python train.py --n_layer=14 --d_model=224 --n_head=4 --n_kv_head=2 --head_dim=64 --d_mlp=320 --vocab_size=8192 --activation="swiglu" --norm="rmsnorm" --norm_place="pre" --norm_eps=1e-05 --positions="rope" --rope_base=10000.0 --rope_fraction=0.25 --qk_norm=false --attn_scale=0.125 --bias="none" --tie_embeddings=false --parallel_block=false --init="trunc" --init_std_qkv=0.0231 --init_std_o=0.00437 --init_std_up=0.0231 --init_std_down=0.00437 --optimizer="adamw" --lr=0.00233 --beta1=0.95 --beta2=0.95 --weight_decay=0.062 --lr_head=0.00831 --grad_clip=0.5 --warmup_steps=382 --schedule="wsd" --decay_fraction=0.862 --decay_shape="linear" --final_lr_fraction=0.0 --batch_tokens=65536 --seq_len=1024 --doc_mask=false --train_tokens=316000000 --steps=4822 --dataset="wikipedia_en"
MLP neurons of a small language model. Each row is named by its layer, matrix (gate and up: input weights; down: output weights) and neuron, and shows model dimensions 0-95. Each number is 128 + 32 x the weight over its row's rms, rounded and kept within 0 to 255. Numbers have three digits each. A neuron's up and down rows have the sign that makes its largest values positive.
Before each neuron's rows, "fires after" lists the tokens most often just before its 100 highest values on Wikipedia text that the model never trained on; "fires before" lists the tokens most often just after its 100 highest values on Wikipedia text that the model never trained on.

fires after: ".", "\n", ")", "s", "\""
fires before: "=", "\n\n", "In", "The", " He", " The"
L10.gate91:105164174130131068084152124068099096143166113092132129064144103122155081157083140154156147135153111150105131105129133177170158102143166133181146130122120124162111135115118119109124106157115193174094131170185107161131142169124165089142113134125073158138098133040169136180166078154169129123
L10.up91:091162201081141051147140158155106146164185132150118111106097170151127098139097097152117140154148096107114114145111114150123147100077168118157124118111193134146125125081155187133158139199137162168154130172121086140115147140151129143106129103113032163135072139149129152167129089127185136108
L10.down91:153121106137128118133127128157163133100085095149137139151119132128135117138158130102132159122145135142156153110118146158140134142138100132100135142144103144098160136152119114128139121084134094102143126151136124117145109147121106108147137136106163109099175118129134137111166154129121130126

fires after: "-", " Washington", "an", " University"
fires before: "|", "ry"
L9.gate79:108130143097190099146145180085148183108176125133146134124124160178079131193104182136082104134063126082035167111111146132075133096086114107107114085134157140153142136124145131077102152116119126123082140167150116092144132199125138121117162073170150153142115117120180176117093081107151103093
L9.up79:150125084137100102089102111128067114113135172146124163127119136115060169186101133089117082154105146114140139131096152099086089155129140118167124137129092148098091131128173070105148145137089094136123153127128062180150080110125063094151123076122169127099079118132201112033123151137101150171
L9.down79:125093158140087077079136094121081141105160140161125168158107151148129093126139148120129072173100095163131145124116092188109137115109123135186133095127106195187143137151151109099131083111188123087146109165149076084110085155171092089101166108117116164155064070142173105116102108122077123133

fires after: "-"
fires before: "|"
L2.gate170:102149071088108199058185163072088108112075143207129116108135096109134153108087120171157132141095085146052138105111162152161130161132113083152063137111111145110174138123125133108182138101157144153098161105140127114132165108121154178150171127121131074141048110114101115141105094085162116178
L2.up170:099171153098096126127151158128163125121113167124128128093104136125133148122144109142167141115099135125149104114101110171149165108116114119181135125123119168021134170179132099135203138078154108119120137103097095139148139091193059145107140120096156147107127093069064131192115128190123122128
L2.down170:082123179100153087139124122130101152079109118144129072128142078170111145154151134184083116104101145155106124162113114151115077118183194137093136159160081026137096165059113091143124100137140105146140105185099146111132099123122153137173172192071117134170140127163116141159098113158112128118

fires after: " |", "|", ")", " =", ";"
fires before: "=", "Population"
L4.gate154:103130140126150120134154072090124089111111110186173121092163167132148108112122190165079122155107106100079139112152118070122121089166142175118107101062149220114093140141080151070146136147155184144159132127144133095164071177185146095153153106156078146139088129094143187170178076067150093164
L4.up154:083126163074126097129117095140166119158134144144184087113095188180153111047145177146064130143121135122115111099163116048123085095153149153097088144059140143058078133166123152111166123167108182140191100125152121125094086168150119114168148132145126154123123100099115177161135065115164064131
L4.down154:102115144097113106093118148145126105127123132127185080107123197149123140118144145126112124135141138139113151111169129125135124137103143162143107149100148179100076147122118141154110093134142154112157105155123100113123094168133129105102115138107109237160156143134112137109123107152135169123

fires after: ".", " The", " the", " It", "He", "The"
fires before: " was", " is", " a", " has", " elected", " also"
L9.gate124:143171164122119141131142084102089124129144213158084080110115105115151120107109120127099089096167142124080118154134080152119123131193082096158180098116102147180104141040033110149141146174164152143151137136131134101157164119073130151103150110135160106163088092099143098144119102137095092180
L9.up124:153131161171126126114144071085088183179160132084113098127098149192098142107170135129103106043163198142125181121190137139144128075119193121116133149119103126141129112128076110086164124122132110111178079158131132155135132125093138171108141098141116084169122178106112112158104092097073175136
L9.down124:099132132125108128107154095095124142150153113123071127187094123149101150119122109084120152160154108110123167135138170151141141147122164158110147128178178096138112147193117084122175142135105068093107133105164096153164094136140136166099131148145131103173172118138178115152165160120150139132

fires after: "  ", "al"
fires before: "\n", "  ", "r", "nt", "ti"
L10.gate148:112149146145103078102139080081074059106139114088165148099112145143123167094139105146137187121130113127135071098206142137077115111057098141137114089125181189097080104118111147131034111066099091129158136128107154100172124130089113159136102087190161151167110132092131134134152155078187172101
L10.up148:220106136126111130123101108123114103139092127115167138104156132111154191144131152198145180140154108117143216136134104142069086167101118132120055114116089136064118189130118093121110122086110065080150099128118170048168096091142070163104132113171161137143104132162056136102105165150112100163
L10.down148:206104101061131139173118074197138193160131154139134113150188147145149067115127171162175104135135138106157191125114123119159165140092117114142102131116091101101141131148078027120128088110067102159165163135120114072181106083148127122113117080106125158163149127137127045113140131184107135158

fires after: "|", "-"
fires before: "-"
L10.gate101:103104146143102206141181141150115153119101149162105130085103130126162087100156132145174112142056094148096156059116082092094117067102143146179155109101157100079142154136179135116119113125137135066081163145114144094096123064142161178112160144166099161158096123092149100160170082074148139124
L10.up101:095112162156080112186172172161103134104099105155140066184140076081114136119095142142135135138119113180087185112141110059051066097165120116106102177086158114134120131153108088120070128148151160137144159175104121135171131055073104172157111209212113142134125141111209069102174106136119164152
L10.down101:062071148107080098077123200143198163097098127136131137190145153137151107108164120097166134161136055173220123079090108104078090153138131155114071108104155175089114188112100113100117137175129173115106160133148107087155083118116121144138121155135132123115157093159228103138181091137092103085

fires after: " |", ";", " 0", "  ", " J", ","
fires before: "|", " 0", " -", " L", " SE"
L8.gate138:175165086120092212117149158136094080126149133120125140155136121123152126179117199121169153100139086071103083158139091091064130091149141064122127089141151121130108082127112157168151089124149132174162143136111109132113085155091141124090145074172127138156076119114143115091103135102124174174
L8.up138:181151168167109165145142121094169157160144105121097124217163140209168183159122144105188168128111119110156109117126070116170160103170128100133076127110129156136162091085084082166108161112080098162130111136156107218097135023133111133138107129130201142166153144157120101082120127073171105131
L8.down138:125110085086118144105123078162120177140087140125160129126152102083112120171123153074097196165129158130087134131176129111086103124140093078136128142099177094135155165077152100132100144131074070151130163171143139117077119052115140130118122094172138149242166109120095154108123150121194124145

fires after: " part", " end", " at"
fires before: " the", " a", " one", " his"
L5.gate269:049193130111163107118184114119080075133135084130164143142139135067099126169117162156131149093076090138117098164123158076094131115029080139135141119151106104148098138159151140073135178120149174200069156134133204120147085175131158178109152140136123154133167120109140137141147159139122138091
L5.up269:167076159102130156087147189174155110097132193123103110096140079049123133202100096154115113144116098186126113205198159135170101149181181106093135171141127098074141161124130121124105132156143144155157131101081101065108134101030114096136165130184136109107163095166120082109138164127188083118
L5.down269:076104169111100158130074086159161096136128182090135130158121146140118203159111119140146128135157146077154083091109115169097140090137141130163152146150142079176130198147102142125123114051176101117149141117136095123131118104088142153164115115132157122067037106137108087116120140174142105183

fires after: "=", " ="
fires before: "=", "\n", "\n\n"
L5.gate128:096126132115096090154153106117119075113081137146155136114156136127144115141127168135141113105157137152134119127169172149089159133129064176107114048134168175142115061144097113100087144146191168115124149150087122077152088130138155171115095093165068133126106149157203093182141124126139155128
L5.up128:120124150133092098149120129122147106141142149217124208134122172141138141144156123160132169114161160155159110151178163171121114087146070141106109096157153172144172060110115139076128108186161162113157123136132147124129074132145104113143054127094088155105149133157138105133130115117183125130
L5.down128:128116126093140182095102132171137123142120169137121172115096132147139164164172136123142141155144156133138114168129140123163132109121054118155160104156150215126193077085148148119136109207155077071151153125165159158112102110130105104113072137052115119147142169175062169110090118122167074132

fires after: "-", "–", " April", " March", ",", "19"
fires before: " |", ":", "\n", " season"
L9.gate92:142147074119123176097140108111086158158087090107133143111195133061176138169132122112180089150127126158071123144162126126103113190136114123139095139143140125141139117142124166119116172157138149129113158116129120144125159134049111093092177158175109082113150168084187098129108143103172161113
L9.up92:125156154123177160095079120119090169171104196152113122128162147158095101131084162180166110128118149142062088140110094123109147208120110128120168141187071162136110082132104133123149138098090129146133150113168094182174140150087096135109124084109146190117125093111121215165164110145134152126
L9.down92:093185164144167130132123106117148137123097108106102172119153160139089130081077066172106129116117087119168153166125097106143132161125133104126090144183111136087092165119146067098083195133107123191165122102119142108150165109084056109170159118147090118188097155123101141125131090115137105162

fires after: "\n", " was", " is", " to"
fires before: ".", " for", "rib", "\n", " to"
L6.gate91:126215131094117121172159155090116092188122081116133169167096130063173112181134077119120164131108104111082110084101145176180176116084095092112065130100112115103071134149131146115171147129132121151107156141154141053121158059166088172129151158080142093123135138122120131135093099116130079167
L6.up91:111069193071160134160149172124172113093138102104098198125133113099125116113058130176134118122081104133163125152139154112083062121135144178125081191133129135168122195086109119145182091184140075146139117154095097124152116178115136151170154118063112094106069128134117100059153124168206115130
L6.down91:156157153153123140108119133100172109126122116165065130047129060128156084141069141207142089153179133098130144185150109149143152127143159151138129204071129119112147149112140119159125138161139150121128112110159187165207101131071191159145122118129082130171104082103174118122142122158189151144

fires after: "|", "-", ";"
fires before: "-", "|"
L2.gate9:103127135104152134138158185091086148140137137123151097115118100192133102147094166120160126146059137171131081075083049087064095105136111091112111101137107174137136143129115130106145136103152137151100156091144047095207114152131151132169154092106140125132092129138189182164137112091130081123
L2.up9:196140146088171121164172197155121159150158074113136128138145105146128138097101137121156150151060085129161058082105081068140116108137102141116105165123108124108112175101135139149074119086141091152127140135164055098188136126169133117174133078165193164143136151156144168139150089110106065087
L2.down9:110131178148155095164093086176147174061082082183151137071131100097130122128164164171084114116180152139122156151111165120172131152141117105125117134111144156169085150101123137136095138112163128052134098162115132114092107154107073165125119087100118142141103101131123162146132093118148144081

fires after: " May", " September", " November", " April", " on", " December"
fires before: ",", " |"
L5.gate108:098149156112153113169141161104132078066144151129155140094116117080093147126135122153124106154093117094140142143106122063104067129083154086163136124118152136123065132105125147090175149122136129174101184148148159120170187115127131190125133106165099129139128118152118167121142188126141175110
L5.up108:129129143143142094116150090163111117080136194113110140164105086116051090101161162131108107066161155161096194150100135139100124170047120150136176132142077119158111159143128121084107147087134154126151129109093183108087114151103153107138123134069137118151121179124127116174115142147121121152
L5.down108:107105122184109121156109047143094133111093103075181092153075180128189125117143140159114099166155144109109142121098136144098139151132161151090083203134170180167179073141162119154185144142127169143058084151079104118127099148111173186076132145126153164159145116170118109150121067166097136091

fires after: ".", " born", "\""
fires before: "=", "The", "In"
L6.gate102:116167133100092114115153151075049120148129122099112109062136111066161122175102124166110088123081089092101120130140127119130097083154156115139130127077164175155137160078102146080160128158164163159131150136133099099166107161124185125118139132095114101137052116067105123184113108087147141162
L6.up102:082156154087093114173134127141115156154187122069133121074141145098092141147085136144092086115095131088155103116134134107169091078120192131135111177085173135144139136071176136127181141127149185143184113168180099123135113148106128127116151161112109134107094113100144119187103074125158111105
L6.down102:123115131148124108160138131115139096113164109114139129150070098154137128122140159125152116122172157081115137140130123132123130150136131117127121130096145124089111144146118151162107113160106164129162137132150123084114116155111137116129099113162083152123123137121189133149134144111136149136

fires after: ".", ",", " that", " and"
fires before: " was", " is", " also", " has", " had"
L6.gate28:174135128092172138165121084104072099160129105149134084149084060134130070127098174139123098046143117134112122083104091147127163186143150145146105086086139155146118138085114111125092152159144129151114184091188120105176098125157198144172180115111122101114114108109129123165127069108086135171
L6.up28:217141107135114129151188095096117130162138151147150151093101146151136100119135106107070109079102183120151095168094138122105159181155209086066128109079154141136135089127146109122132129130055104134122110060130144156133152142136120083106117169097121113139126091142064183107118073154111094128
L6.down28:128124144159139150129100136079176190171106146136115131113138153201160128125160065172136186072116119104129054132179135151107180126105132127129164151164100124124193163133122100185165175166132088125171101136066194163100135183129087147110140131126066077145137148157132199106100131067107091070

fires after: "-", " Al", " Best", " all", " al"
fires before: "-", "\n"
L2.gate58:116081127048103102124179134091090134117081138181129111104099141156117141085082165078164127109105083155159119035115151138130123116107147082106083085132100124172128114089161098137116160134223156077112195116174080083150162098142168233084129141113158153145107161127168143110151130114129133164
L2.up58:097063142037139081142124181176177171092134153161108121114052169198125111149183136128115142148117100116139154173136166128104144078138143088126107078090120108120171100143170144182072157179145101105134137141101094158123184172156063141084104167127144144139107119166090130130117124093099134094
L2.down58:158156166156150116192133142154185123112146075191161153142180120150104140214102108092159117074160156165095119113166190127102157152145208168065183131139112093105126097095099149171112113151089132147143140140118144144105084110148122125133138170145114148222183191126100134153109122103130085121

fires after: "  ", "-", " 0", " Swing", "|", " 1"
fires before: "\n", "\n\n", "  ", "|"
L8.gate267:164150126142132148108136158125127164079121126159159178098165122162154146156179152063158098060131092091106140082163162105137149132140139196093204115133111134097135144134086140061108071191120151089097138181135133085136074161072164126126120183134096150182121161073103115138137162097133205116
L8.up267:164079105098145168153107139145137149029119106165152165065128099129108153156122187100164098092174138073174113113176193138088179129131157167116172111086150133148097145114108164085087139111111131084137103167098138078168051151105092148148129157111134167121122104108138105140135172157130166108
L8.down267:178106126149139082176115158148166161113158108174156152143137118120116177175161143134132154138161135067140065082115156069143090153075138132090171136097139070067201120165111134121112120148131153074133094147123170069169073173078086145161137116108137195168151160177172141149209140142132136108

fires after: " |", "|", "=", "Early"
fires before: " |", "=", " =", "g"
L9.gate95:144183108106136146108146185089139074172110112096163108144147113108106128126133161116086104082098141142089139087124109106102106119155103165121114093117079142118122164129103148117124148122141216132077152090161156050148107139141112136081128086090073146152095190059088124215086110107090091162
L9.up95:160145158068157089135145128129170110181134167162141163107162102137078151120117098107112134068111133125140178051151080113118117147188099112113188145093132136121155109119104084172125210136151122123151107143175069115154090074159121083106144154090123128147105130096121111147107115148149079159
L9.down95:131144131079129146136144079146134196126116141138093105080101113108131156124149070158093134101110131112125171123134097166128150156084122077151143129111135066136033121049120162086146133172125138053140098146148137215128186101110145040095092149104111168162098151157111161123076099107062159092

fires after: ".", "\""
fires before: "=", "In", "The", "He", "On"
L8.gate232:099151139114165101090130165135060113131147129074098141063115133091152142130171166141097153184116076123129140139136086185126115125150153165111105081096147194111080110111119166128154141167150183149123149147165072085179113145139143152101118093158085151134083139068138094166155093165174143166
L8.up232:084136168072149079143110122160138129143191109065137090095105142129105138111160140135064158116125116166156099113150082149189091104169137137128085130078170152085054119136138172169172116176123177145180085179162096090110118187145121121140115119135100183121123119063172112158132094133154124108
L8.down232:086144115110132122099098117142130133124161117134176085112147140155129164099136116130102153146124139120141136109133147135133131131139148161158138135106120144116106130144151135156122109152104139125143122156124127154105126132137136138130117124124144179165155112125131133137104105171155131159

fires after: " 0", "=", " =", " was", " 2"
fires before: " 0", "\n\n", "="
L10.gate12:158124159125093113144109120058128087136104115088108140152107119112107112111133075120111131050078133140084138112101133108074114134097076156115105066159123142154108074111113121115178083185245166137138177138118107065124165119110117107070092141129098099142085173176106081134188119110132146154
L10.up12:110162156079137068131153136168136078083121137137157117143114139163142189124123050111153111143178101091117110161120078154169233110045130086125175132181129118141143088081083118135107067155104078110162162143135137153184177116133153162095153098143172147139089143169164138092112077113126128123
L10.down12:113105159134120115117188181125110130177122135106204139122091118149163144128076100150174061104118157128182065093090074174168112068113133143118124116142089140148100155152138126157093121126152121105159117112168113126113143106143085116150108059128134139145158134155123130181122091170133146086

fires after: "  ", " one", " all"
fires before: " the", "\n", "  "
L6.gate17:123111090128095109056148164127115083046132122154100124094128138137063151106080093098124131112208113181132064059149159099125133087125129122099104122195183082151137074090174124093081064174166120137117113166151142060136101116169138202105117110193076123167099138149102121137147155094128121136
L6.up17:151098124148130163152080123132096139140138101138162167130151123139130182160132173071158177168161111131184111094165108104127160151051154107131097102181176133189171109095092116132113176157108034108116092082140124074120095121186112143090080063115165095152114115132082091153166094130077105101
L6.down17:116144187170150138151117117176134131120161131039115114158091103157149156140092070164149126139150090071147158183078110124136110090101139121120136111108092085111140093111113106117088108104197058174134091130166124184136071097124120144128108171119117097255204152136108145111131168142209143168

fires after: ".", "\""
fires before: "=", "In", "The", "He"
L4.gate167:126213193109187111149171153063068112097096094144097162131163102111142117160112145122101170097121088146088145096109134090124156103139133195110137104121185130107131131136124145097106155131185158147112115127148088103126121147108109151127103141188091143159026188055135177195161094061165111121
L4.up167:121126200054172084139133114104113167099150087110141077125145097162130143086118126088062109106104129149134112088153085055159129137132148228099110141086181154120112128190170121127073154145121129130123088142158068092095109194096113135186094112143071157128111147121187143185160064136107076086
L4.down167:073097134076091103147152154160125112100143129126147085090103184151135127096153123115114129119156137124093147149150143123166117135129152147123121092108170182106083148155094137136097103150117174113129075154129122110118127142120121131138126097141121208197165105111147098160162114150131172127

fires after: "|", "-", "\n", " Tour", "19", " April"
fires before: " |", ".", "\n", ":", "–"
L9.gate38:112191078147154148073157157092109188092109077125203108085128089100178170133071193171112126091114133071063153140108151148063070176055152140123117154133119098192152128180136198147136086090135185098103148159149162115170077095098115121152178103160109116137091174084140147073136108099142151114
L9.up38:113130093116112203111106141132146161159153085104133170113115136106095131138102123176100106123151108123126074148106095160180112157213133093159112149120072109136133120125147162140133130101083145103101089141153088116150111077154144155152181096162121134121204119078068178094150101147093074061
L9.down38:124139196055134147182127125082221165109110127160125115150141124117098124121109081097088083100157190122119070137136138144103111140153145101090107107128169160099165184074160108157136136112147160132101139164174065148091119118201107097139109095119105141071083100103163125112113114073111127113

fires after: ".", "="
fires before: "=", "In", "The", "M", "On"
L5.gate12:148083171153172128128127109113116125126107113093166131082191090072159142146049149132124111127114128138087156089133080109109103171031144181100133117127138177139114135127086153153113146094142140192116127151142122102207070095088123122158167148180048150136059154099138176158191141185100139104
L5.up12:116103196123183116098171164126179138106138181064117119123077162124180158082097126127115144170113132147117067099161096108140035132077202141133099126068155099099100149130135162157139110104119134154186089124192080105148086175095120062165134121124110154147135151102073152128167120176119109104
L5.down12:150063147107126097142104158105164127130120157134120110123096153179160134109156106123136151102161163114117127134162170150175107137142136143167142142072117194120122155133071132136119099107094128107166116114132143129099122137102106134163115119087114215170121134101139093140114132116151138112

fires after: "|", "\n", " March"
fires before: " |", "."
L10.gate126:097152120126183139194137119105064171164136154036085143086142094134114189134132099161131155150124065139115119129115163209140095121140119150098128120129139134119107072127122115194113112137165157151099167186075107102128111136113073118135159113099166185171139122083117106154151173117144142126
L10.up126:123121213162101155122146168127178170136081074145100090142130155030183135176158162110096155095134162148094129098125148064146105086134169117099122159061114124098120165129143138137138096107106136106131123124109158168115139167142105102187159157173143148109174246128131113181169114107113111131
L10.down126:106055155118175115176087185144102159121122132154133134106098126096157090149142115158132073144084110160100118107123146142148131078130090100141097173143110106140183151163108165091107093096153137122139174137162183137126148118149120104129146132155134112170164134117185181106116159123133169116

fires after: " |", "|", ";"
fires before: " |", "|", ",", "."
L9.gate45:114147154069136138122080162122137118068116133127123142093099158138090122122138111166087110130112196186140116129208097063171119115169100168174126117115123182071109226103129155153093136121178123125096105122135072157045065103108166107146105121208147142155097094097165172144096125076111104107
L9.up45:119168174096044125101120124141109137146138090155132117069157116153124104068118119147132161098124117146112126131045131101158097130154106151075112168161136100078094136087119147110043075118082083126162130142104071119152142151141125192117130097121160097115154192119195117134166177107093162164
L9.down45:085063089102173133116106106161070105111042141109137150144124128097138168061131139139109129163127102078109104156131122106135174140077105160167141162111129132129139121147160172117090153123169093138100121121141104090176078084105159106129176077082123138147196140121093169131083163156090141151

fires after: "|", " |", "  ", "g"
fires before: " |", "|", "\n", ","
L8.gate131:163154143075191146152132149145135132130155098124165053113059086172122106113117101089142087089165157159151146176148117122071141089108154165181112138063084157107064152164128132095086110139154169232091160116163139175109088144108156113119136105148099149077132138153162107148156137090141152104
L8.up131:221096138173102101143135109181205128093171113137147136122130175199130131117122148103137103127067158129139149072120089069064092128135139150120110143122130139142159094114136150096117106097143105158082129100161132096168091105186144106121098127043128123154140109123144156146113187135116105103
L8.down131:127135102123113129127143059171154159107151120186148172109183137177106152110098110095075117126080112094146118154108105099082154143148090123130128071086105126188133137089108137100112158150182081180134122102126099098158155089151090146115114151123136158089115132165138143104128174170036106173

fires after: ".", "s", ")"
fires before: "=", "\n\n", "In", "The", " The", " He"
L5.gate222:095166173113129053138134180107077141081131107116143080068144117130117141208103145141088116094125135143123214138105108153162150110085151166122067085121175171154069082096081101095126147136171167123088151159144100094154121166149141115128122140160079112130064192080185140178100089079190156145
L5.up222:104161187092131088159161170144071098090137108090194103072091132154060142198122087165064121085132141155158186094119099107121131130080144163093088124115174130142096086109138083107146123165167157162083101148123111107124127159123144116118115104174069117124072163093213105184107086105176169123
L5.down222:101169150094121125148152143171104123126160137133136143076108106127099120156117132114105115098100117144177144127128098133148105103134157117154103149090158110155128126098156155112135125176139165149120117120140120116123113148141161112115118101128097126131093117090145145191112108118199116138

fires after: ".", "\n", ")", "s", "\""
fires before: "\n\n", "=", " The", " He", "The", "In"
L8.gate57:090186184062171146124182179146090125105152157132127095097124117091093085173098153125108140097134090125120135151150146101114139083123172186160105101119169104107093146092163146096161152159143176173117132127136136124101125149139165108072186116155066138129089175087156121176163067079168141143
L8.up57:104158176064145133143164147180094125137168107117118138080104092135125089144091123107088117090127104100141116154078136103085118037128145191153111098120172115110091115091152167070151107173142181160128134154116148118155139157129170159102153089165087154106093176059152102180139050062146146135
L8.down57:129134127114118130142113127136132124123141130134149142133140125122119126157130126140138125142125129151139134127139130142150125121126114105139118105137164049149138126121127155126130142180137148138123129119123107136144119126123126100133108106127115117154097130138137131135154119124161110126

fires after: "-", "D", " Z", "|"
fires before: "-", "–"
L9.gate245:107111112118090130156133213114153133103132095150128061137128153133134071168127195189132146121177083150141147146148136170141129167132183140095103148131152148144124134066152087178160164110139163136106121122155117142137109145090155141114163160169105184141185136149143156194127126097157088114
L9.up245:055095163138129132145050124117155152097100124135114163150154140084151111116089097183143093131054162130118140118126102178105086159112177098090133145090216117142142104047119150169196091100105121081159123133093074136076115087049089164107178127142074103110112138137133146161156100144144156103
L9.down245:131074092168131160162129171132124078133104089131152138085120184136054097184108161111095076134136086101152097096101135121146172183078133112121089128147135098179135117147102125142158146100112108180136144132125175123133140159107105117194100130119114140158151065143094125108145088132157118109

fires after: "."
fires before: "=", "In", "The"
L4.gate39:210102151108136144071096135113091063140137207136105156118113101095138166180082137090195115096086119137117122101145105143132123130125078147117085098097170200138114125173080140089127077084122136153109132096137127086135155188115150130127137114146121134105088142149061144130165096141161151144
L4.up39:197104146103145129087104153123145098131121233129103112129093109076152091128143143074117106108127107146092125052180107073129091128100145163144119128053204128036067136168116130176216095100086143165189097113136107120083118217117097085148146121111101142132112075105081107153121079141146115143
L4.down39:150100153101118142129111161107155132118118143117153127126097147113127126135121099115072137117171158156132079142104155146163116135147158139139138123078126202098108151123092110135137098133105123143104133081112098101120072160121135162135145097060108233131128120087139116150112152106122134112

fires after: "-"
fires before: "|", "n"
L2.gate278:120115128115120136064165159140109140165114158108161116129079077194164170144051105093176134156091082173099091101068162119114113102113129069136098109111117135172118163096148101063145125109168146129095150139100050148109175220152113116135142188119129089154079120142165115125142094089110115117
L2.up278:159112122141123146157166101174108134131119152090136105136148102115132119045123131077124095148041134110130129110077096163152116086123136129199153122128153139095100155160195137128172125128096157103138137153153080132082178136134096072140155211125167106135152075148113161120084117117141095167
L2.down278:100141166142158082099108108116109201113081116094126106122134085140109126174121135141116117110092075127121154147141130151123113072122116142120180109077154199151106094088164128123134134148131152104119099110145107071162111195119107106131196138114119156157120122102179082183135119123170166083

fires after: "-"
fires before: "-", "|"
L8.gate37:166171141123144151169128127099098121168090089109119142112196124111105118121098181110155135155115124171123188092116111117146101164154094105117108111173159137105144185140167091135154169151210109162096185105174111095160112185144120159146080124171076125160032152132156154167158111182105096162
L8.up37:116102128133117130195117048145161058157055095115135099143154164107104129137101178159098061129135162141164157100067106173105160180142068142106182096120166156199109175115092091195146203163137152153123151147118118191110125120130145089156120107115176158151066101129136104154106108094150094158
L8.down37:118138087175082101129161150142113047086165093152162143137140167145122151149073165138123130123120123100141143154141115078115139103100128178092123149118127034165121146101154067147107137104118101104058151119127145165153160117112114128146080215110081140162092158119121090103106061132160106188

fires after: "-"
fires before: "|", "-"
L10.gate263:144170117110113097098106135163076057126133215113153157139090127131120072169109166124102110118154123121098135110116099119102134094142040153088162076120152170136156123108118088158057185162141085122080123092187109095175137129113168149155165105227087170147072077116148121121117131186145123094
L10.up263:143088131174086065118132105182093112084125154108135099149170138181070115113105134165141122110071143120172114124135100150126174091081152124074080080138208205171106190194112149187144159076157138145187113056108132141123038125106132134146141146141124131093082124145164170124118174172147094115
L10.down263:129146110168088146103159156123127133134095094110112081139142115107111118140123123102191134134134124104125105122073159140120145185125138166133118104113056107140143125101148114121079094137179121220183111154103126140138042105166121120161145129189113115132128152119170133079114125209125169137

fires after: "Co", "y", "b", "math", " co", "Car"
fires before: "y", "{", "cer", "ho", "al"
L2.gate39:164158151194142168175115109149136120159130166153189129142135068137094074125052201148110119160107153139147105112039097157098072204107152167137092105084115169177142177093136136124148152093098127096025141134129125085116157150184212107122141084091163132151091099116146092172165115136114090129
L2.up39:137176091125092085169135148127135105085159158157142141178148119133115100090134061132110103161139071134139152178092140124146152245102114175167142147143171129053144095165048060071107216107087148101149154060111087090174092080130107124102100111100142156124119175115140148088147134101104123074
L2.down39:166169114136166110108144158091096109122126110150105155093091128140131185157158142132175127164162132113063127094117062114105114125116129113126135095151167170120192127117189132169113119207106149167138124144201129102156135137161164083123075126104121127171107182118133160201134107111114129145